config = dict(
    n_head=10,
    init='uniform',
    decay_fraction=0.253,
    train_tokens=1323000000,
    steps=11319,
)
MLP neurons of a small language model. Each row is named by its layer, matrix (up: input weights; down: output weights) and neuron, and shows model dimensions 448-639. Each number is 128 + 24 x the weight over its row's rms, rounded and kept within 0 to 255. Numbers have three digits each.
After each neuron's rows, "fires before" lists the tokens most often just after its 100 highest values on Wikipedia text that the model never trained on; "fires in" lists the words (lower case) most often at its 100 highest values on Wikipedia text that the model never trained on.

L6.up61:124119114147136151114156131090091097106137109147121148095108101140148129120085119136124121150137075114120110140141115190155106132141128089144131152089157153103126150129128116150084149118142103156136088155161156119121097139094123136118127126133118100127101157087143110139124109154131122140107124094120116156134141148140112152109154134153108112128122145125126142163128119150110112122092133113115142160150114115067112097160135136143120102110111124136170107133126170109122128131136161125092114170114136083094132124093118159135149167126167154082124119121080110096145100143089136159
L6.down61:119168132143121126143096107119139131082108134142136106085122148136146146116150145159090107146121099106085127161104160097113117124130122102093118074166090146088087141134097136125155147127138109109131138120116086119104164143175121062109099112108156134145137152149093156100177111152113141157136116130162159152062158140116106126135148095158078131160156128134103173145194153128135140116140130091138091126109171129132146141166152130164185138136105071163097138138110157125130151099073114132147099125148064125146123118083133126134151126149105168156090144151094133074102130093105149121
fires before: "0", "3", "1", "2", "4", "5"
fires in: "2020", "2023", "2021", "2022", "2024"

L2.up927:113128085139126151147118125178140114141149142104160117119154141141120154113110127147108118123117134110152095143117113165091100105099131116144161139168140136115111117121108119121120156129155096109158149115113125117145151117082134150102134074094093109084114136145166141119141148129132106117154172127160089150143161138122140110144116140155110128100112121118154077112116122153148113144124145157107123112084164106129130151141136118102173148111125151092085122140171131127109148127125169137102112151092078132159121171133098106114168109117120157110149119135079080155158087111115153133
L2.down927:113105125102141120146136096135142073149161135119150145121129159141148142083085117126110121160180126162106136115127101215093112087112146114128108168140130162144154132103140072107097189150181109121169118118128115152106152119085133131093128104144113112128157162126173146134111148145123127121152137129124105173110153127104134119098109160119136152098113104131124133116107148155129156116109124099116127107066127104143108126132104135081139137155109142088061138131165146133116116098180131132121115146091105141134116183133126114126168102114118146121140107117130076135139127123104178117
fires before: " ", ",", " –"
fires in: "august", "february", "december", "january", "may", "july"

L7.up166:157160114103130110106125139111132123100114080124104105088139132126132123156129132112103144140110074130121141143131120100104071136124146097097160117144141163168122174152099093141150133090071105135161110162132138100129131123146170102102132054107140147073094142130105113160165151094110095115132124082143121142098164111132078157113151158069110126143109158089139126132124130147160116090157137102140124103136173101151103119143120102109149139105137137125119063113161156099109113112137122100161115167110126095106145114113154138151135126149134182134140148116119123112157141124084132125
L7.down166:154160124097098100157119081161092136138151094152153136124112157133099120112080107136145137148160103091118124165145150133151139092126102109140114150098110133144131115115180135162174134137110093143073101139132118126120086132161116106117113092111100138107119135133122146116188152098134098138154153136099113142112171116114135134108132144121126120138170089097152155108147063121169150107137128134129087105122141125083155123142162124163130124175126105128107088153116153122117151124131132115154108090152123110117137154157114102147145141149144136182161095087124166097106164133065150134
fires before: "3", "1", "0", "2", "5", "6"
fires in: "2023", "2021", "2020", "2022", "2025", "2024"

L4.up285:144131155106152123111172113117164118142177120157148140077111151145109109120095115132101130122099151149165131126136163103176138111121127120098129140141089145126115140142130138119163108148087105126155116124145109132141127093109110101088127090125129069111113118098122088128106147136151111113105122148146119139132162139140105151096080143139171175068119097094143145104113169109115126168108124120138101126134156096107172099137137135146121132123132110146044136170140106145120105160120089121096154120131124160120126133170149106111149179132153113092093110116129134143135100118141138122
L4.down285:122119154132134094123110133130216143111194073122154134132146120160128111138093118156139091152103128109157116115143118144149117124088149147149151147121139130137095174108085157142139139108118111136147151153083120143075105106126129133096166141095125141183150144122112123166148109128119144107120130114123130112155155124186159133104109137198090155077125176126131139130116123148130137127155135090150128128128139115122141113133147110134135150111106107135107131126121126058128126140116091105117145158118141114131094131101128133155159096108122133123150129127126125106109105118143131198
fires before: " the", " a"
fires in: "of", "to", "in"

L2.up432:129120152175074167117092146097136093117141150121134116136124181120133100113115129118144143137108169098128146142120147129120096202109144127128157161107105137130125144112165151142132108123098128128129121125125129122130089161138105138131118121115145134120145086159124101121180154115178106142124135114141134113109118124151120103160128168141138126063163146132087193109125143141121135169122085149115142136129181119160132145089142130168138098134117122115106118172170096109108090143131140125172137165091119138170147125096148117130131110140160103123155123169076116157120114105167170124
L2.down432:126161116120107137130108139105136122118131134125160131130116172118130082145130109095145112139122143115148153138160137136153109120112097093122167118090091123145171083086176117135147117133101149100154099095169104114149110136128137131119118138148127121151124115157131142131162100123177132149086120120092146086143120078136110054144132115105120157092094136113092114142159180139127112137144115118118193123101157181108097168117167105115139124092111161147071112151163125147134157128124140185153168142112177136115155147129119124134172154156107139145118126115099130140130155131153115175
fires before: " |", ".", ";", ")"
fires in: "0"

L2.up285:124138137127180131142097127132133179157110098117149136145129166146110139128095096097138123147086139092122112119132184102132104116116100093139179100085178105128108127135149162116132168100100129165095120145137130133104134169122113140151097128126121115160156186149139098120114123117096121106090109185142164136142129102094102116157118105105110122149099144117087143167122168150134137147072142124159127132121149101143113139146152128143107103091205070076091123090134116135113157198146094158134136110130127152138118149128126102141105127141135104128090117133112140134124160108128143113
L2.down285:118092139166131114109115133089146115108147112127160126151124166122146122120161161093115097139093134175104173126108154097112105123126146141121136161133132134142135132119158114129117075142129102143097160121139121122155208128134079137140129107123149157127119139170114068138145188119111151134122141122142145112109137158191117127133105136125154120112125113147119152092118091135141119109088133126124129136121125091159132129126133159134146123104112123126123156154111118141140106147123092097120119096141108131105069164117164118151083073115141119111163107119150122151115108133137123133
fires before: " |", ".", ";", "0", "–", "6"
fires in: "11", "12", "10", "100", "116"

L2.up289:139130103145149161114102142119144130138109120120152147142142125118173142146108127147124134133094110152107128157111123112084109119106139157159120172112139112102129129159119109152122132108160139102175140158117110112077124150113133144080144104123105156107113134136170106102180078178155147087167162127113117155117124126122133112148106124122145165156119126094142094126105127145112151160129152159045141133111149106146113139111127119099077108105142087095110141131125163141135097139143105101140065121084101126110097128173125182106102139144101150137095132129114124115144152131121117150
L2.down289:120097114100116117126157100086194137083096101096108128093139134070136116133088121088169095188112121168155139115159139129088133135099126140143098118139101124093150104164153129133126111094135139101135173145158140122124114155130135138101141157135179103156157127096149145116127146152129143132124173159119136114113105155093150138126118160112153108118107129121144102127074130134103154141153127122078105110142144141117138131131145148162141119113122093150135179113152140149143076077134152120157098148115172152116173119160123174135118106147135131090122157155142128130096165140119144092
fires before: " ", "stitutional", ","
fires in: "march", "february", "august", "october", "november", "constitutional"

L4.up1228:151113109141064150113128148106139126131116110144128165130163115156128104097064119095090139124139142137124135113094134145110139141131131172106148131112172166119102091145092130150131109090150082132127102189133091080126155140096116130155159136125090131143171137114108124176164140097131100095115071108102142130123109092127103137127157120168057090152076128129162142130163101145111110104142132118128133082107113124169146111126116146118113139147150155147098117138104111175162119152130082147136131105113120102150169132133139138176134111126161147092114153111141103121120120162098148076
L4.down1228:117157151109096120098093099091085099152113133155100158154218127148137123116100079050129102121101133088118131114150163146109131134144142151102138106107099160122105132133097101133161162107189107144120139157102100092170132123096125136129183120122110134147111096103126110162142110119121129123140111105146123118133098137138140112131138109127158083122128115168140153141124143105096076136108128146162090101122132130131127155121122175135146133140157124151073131157113130138122061127120169145142156147146127131123131120129149141109120162096096096099091132116149106104173123143134115117
fires before: " ", " the", " his", " a"
fires in: "after", "until", "of", "since", "from", "to"

L4.up579:123139136151136151165132141132104115135088148110107139184163171086134131140128140102146128125081143119099123122084128126104121114153108134085107126084115193133158120153107137131124101181131074141136123175114107107129101151079137141157136102158125196131111147131143156140090097103118117114127126132133171161109138136116101144145146151131061081102141105144127138145147128131117103143144099129126108118162098129135155105130146100139071140134159131129131111103069145157150115108153103136148116121104135173098155111123091157137150119100134122111135084129141155150148104139074168153
L4.down579:124146092129077115130081141150138135113115165174101107135127146134112134111160141124135129117119153122093130129123128114115117127150148117080100094125123147114105106146104123164141101158115080152124161136100115101105086115095129165116137139166146163142093117127113135167104097069111118120155114115146157142142104133113168112147118149125134078125136112105147118138112107119120081144128112115161092128159119140148155142127076124165126168165135142142117101113100114065126120138157106153137118137133132134141140104151095112113137140113129124108122115113123157167134134124132110135
fires before: " ", " the"
fires in: "to", "until", "since", "of", "from", "died"

L2.up1125:121100108128105163130120141136108125160111140140148128114094119114112091161129160122105122097143101115127111143093144149117122107141106145147087122136140138156113125097134111135180138109138127121114099127125155172178141142103155116131160114134118157139117176085072098093143148118089135109168138161113157144108167162121120134120081124172140075110096117121137117158127102137128133120149123117117148127140082126136152148122138098108130186105113109100133150081052181128135097137092086130135150152100130147114129142108133180138131109138139093128096087162097092083146107128137116129
L2.down1125:164133101137093146141142123174141149159164141143108119114144136143134102129124126130136127147092132158135149142132144132122132118118105189177144127156126127150092102126162143076155135110120103131117124120100145116181162128112139079133148099113129143158160138159106124105184159126055138129146103168125166105124176163081082119146090130135140097117126141110107124155085143109117134139146157089128155096121151129112143117086155119102168176111140093135118159122101176143133152148121129080124165145117113132098140154107155151128102116110169087139082103122134138091120124121110097111
fires before: " the", "ne", " were", " are"
fires in: "of", "there", "rinne"

L6.up166:103084148121150136116158110143088109154112114129135112132137155138128158108131128119144136083128133080113176162104147118108121135067109109139177144104152154160110067148149125152151132119141149135125130088113149124133090073182138108116081122143134134127166131102113115116139135127154143154165147115160101133154100142111120091118124123113109115108094123138135094178124142126124131154072112105176153148159165108116170113153115107101094131095178105114091150105148146101098093181118121086106122135133143119148111115119130143142129167106106111080115113123099164150115096115126118111
L6.down166:095146118130120152134099164120156144155138184101120119136129156136141098154127139149121162169162116137137114125133116171155121128085133153154115142124142132075124121142132185122142119109111164128105135132140164153114121144121108147102140153110134105125138136096113114130126122106112143174093131202161172091090142105113136105109107093108168100123152149115132107122123130124118107128129168120168121126147131131141160146127162117137115139124109102143094144139135191167166189102170121150130148147109139111140093131163111079126106090119099124053129139116169135143097119131183146134
fires before: " |", " to", ";", ".", "9"
fires in: "1", "2", "returned", "1993"

L2.up492:120141162084117144131131135104129156150129125127129060117147080110113091117154134132106144109109120165116154151094101087105095146122086144142184127120124115152111135081137134136095085138114097171127154130159122165146115162122136107113152152118140136135131164137117103108098176095160119107174101136135153112157122108139130117136148125136136116082113106162109127148132147103154169130100113168122119116111099166144135132146112128102102139111110125129106129146119116136150126109138134122113166122145121106125176108140146136140108114175151130106090143109140119117115115134104108122
L2.down492:123127138092096095105111161133145149109107117120142105087129076117090102114171120142112107169088127126135141150119132120130131124116129119130134117150116134118093157144138119081093119132140098154151164133127089174105122090106181122147120131123102132129134140119130093148034117151182112151118106166086133061157103165084111143105112090089148127155074196130112102142145137126126187123162141170152191103132123126110150136143106127088105130097141103139131139122099154101091154141125081123092156142130134119141151112125148181146158127116115114112115149167102140147149115147079099150
fires before: " ", " were", " is", " are", "=="
fires in: "there", "march", "september", "august", "june", "career"

L2.up162:110133144115089095127154125155142121167184100165122142194126116155115139113139092106149187073165116154152093116151159146125113121135144112123134135105131137137102150109139122122165122089133141139137113108139104125130131113119141146106122101132078139105138145095120132126119131137128100142117115147161116122103088118111136149126092162157113116101106105116131155127150129105084166135101106089164095136175123105120127100153121097077118137130076096140168064126151117118112114137100123138104131126117113099151128104119086118159136110128166153101144143128111131155124112144113154137
L2.down162:121138127130078151145161107167139105139181103136135108167125131126138125136133117138147120096133120180150082098124122162155118118147105104125134079085163116166110108108120142126085147134132119133155100135152112108099145152149158129134134127135120111171098145135105132147100120140085114115093127141147137165138170078170170131132122114105150145108096070138091132137149112142101184129127150094142139181088107125103153104127121114093173148135138131130158152151154096102110141171152165076111146123136087137125122135108115139106163137121134187080145104155082108131111156157101146120
fires before: " |", ".", ";", ")", "6"
fires in: "0"

L2.up265:113119131142099118160111146070110119109119158131168115129136127104099135146158126125131164097157123135149109152142106153064148138147140149148122184108159121111117099107137123100075127080133133115138150155112128138174150139121137124177110152065102115079198165117100153135125112089135156132140101153130159161142102131133126142157125156147117133076116127087155136113111134140123130191099108102136123133098091127119081127112125163111148142144162068106087124149122110121131118129164106118133098134094117139127184158158172109172112134117151135120097135125131157158107139166154187087
L2.down265:162095113134128098134122147152147150127080130151115092146139125107121157083150130150158148137131122085125132152093149121182162089165121143103124128140117135118143127125143172112135135105106164109099141132149141117134124095103114123173145063101113125137137137134099136142117139089095139112073141155139169154139132168124143145136123092106167071093104160131059094131116149060183136116107110095116139121114137101100136108139127114105117154165110137175122111157101145159123166131158138108161122150144108109153117138140146100102107172124142131128149099153120150146119121122137126161
fires before: " "
fires in: "october", "march", "may", "august", "january", "july"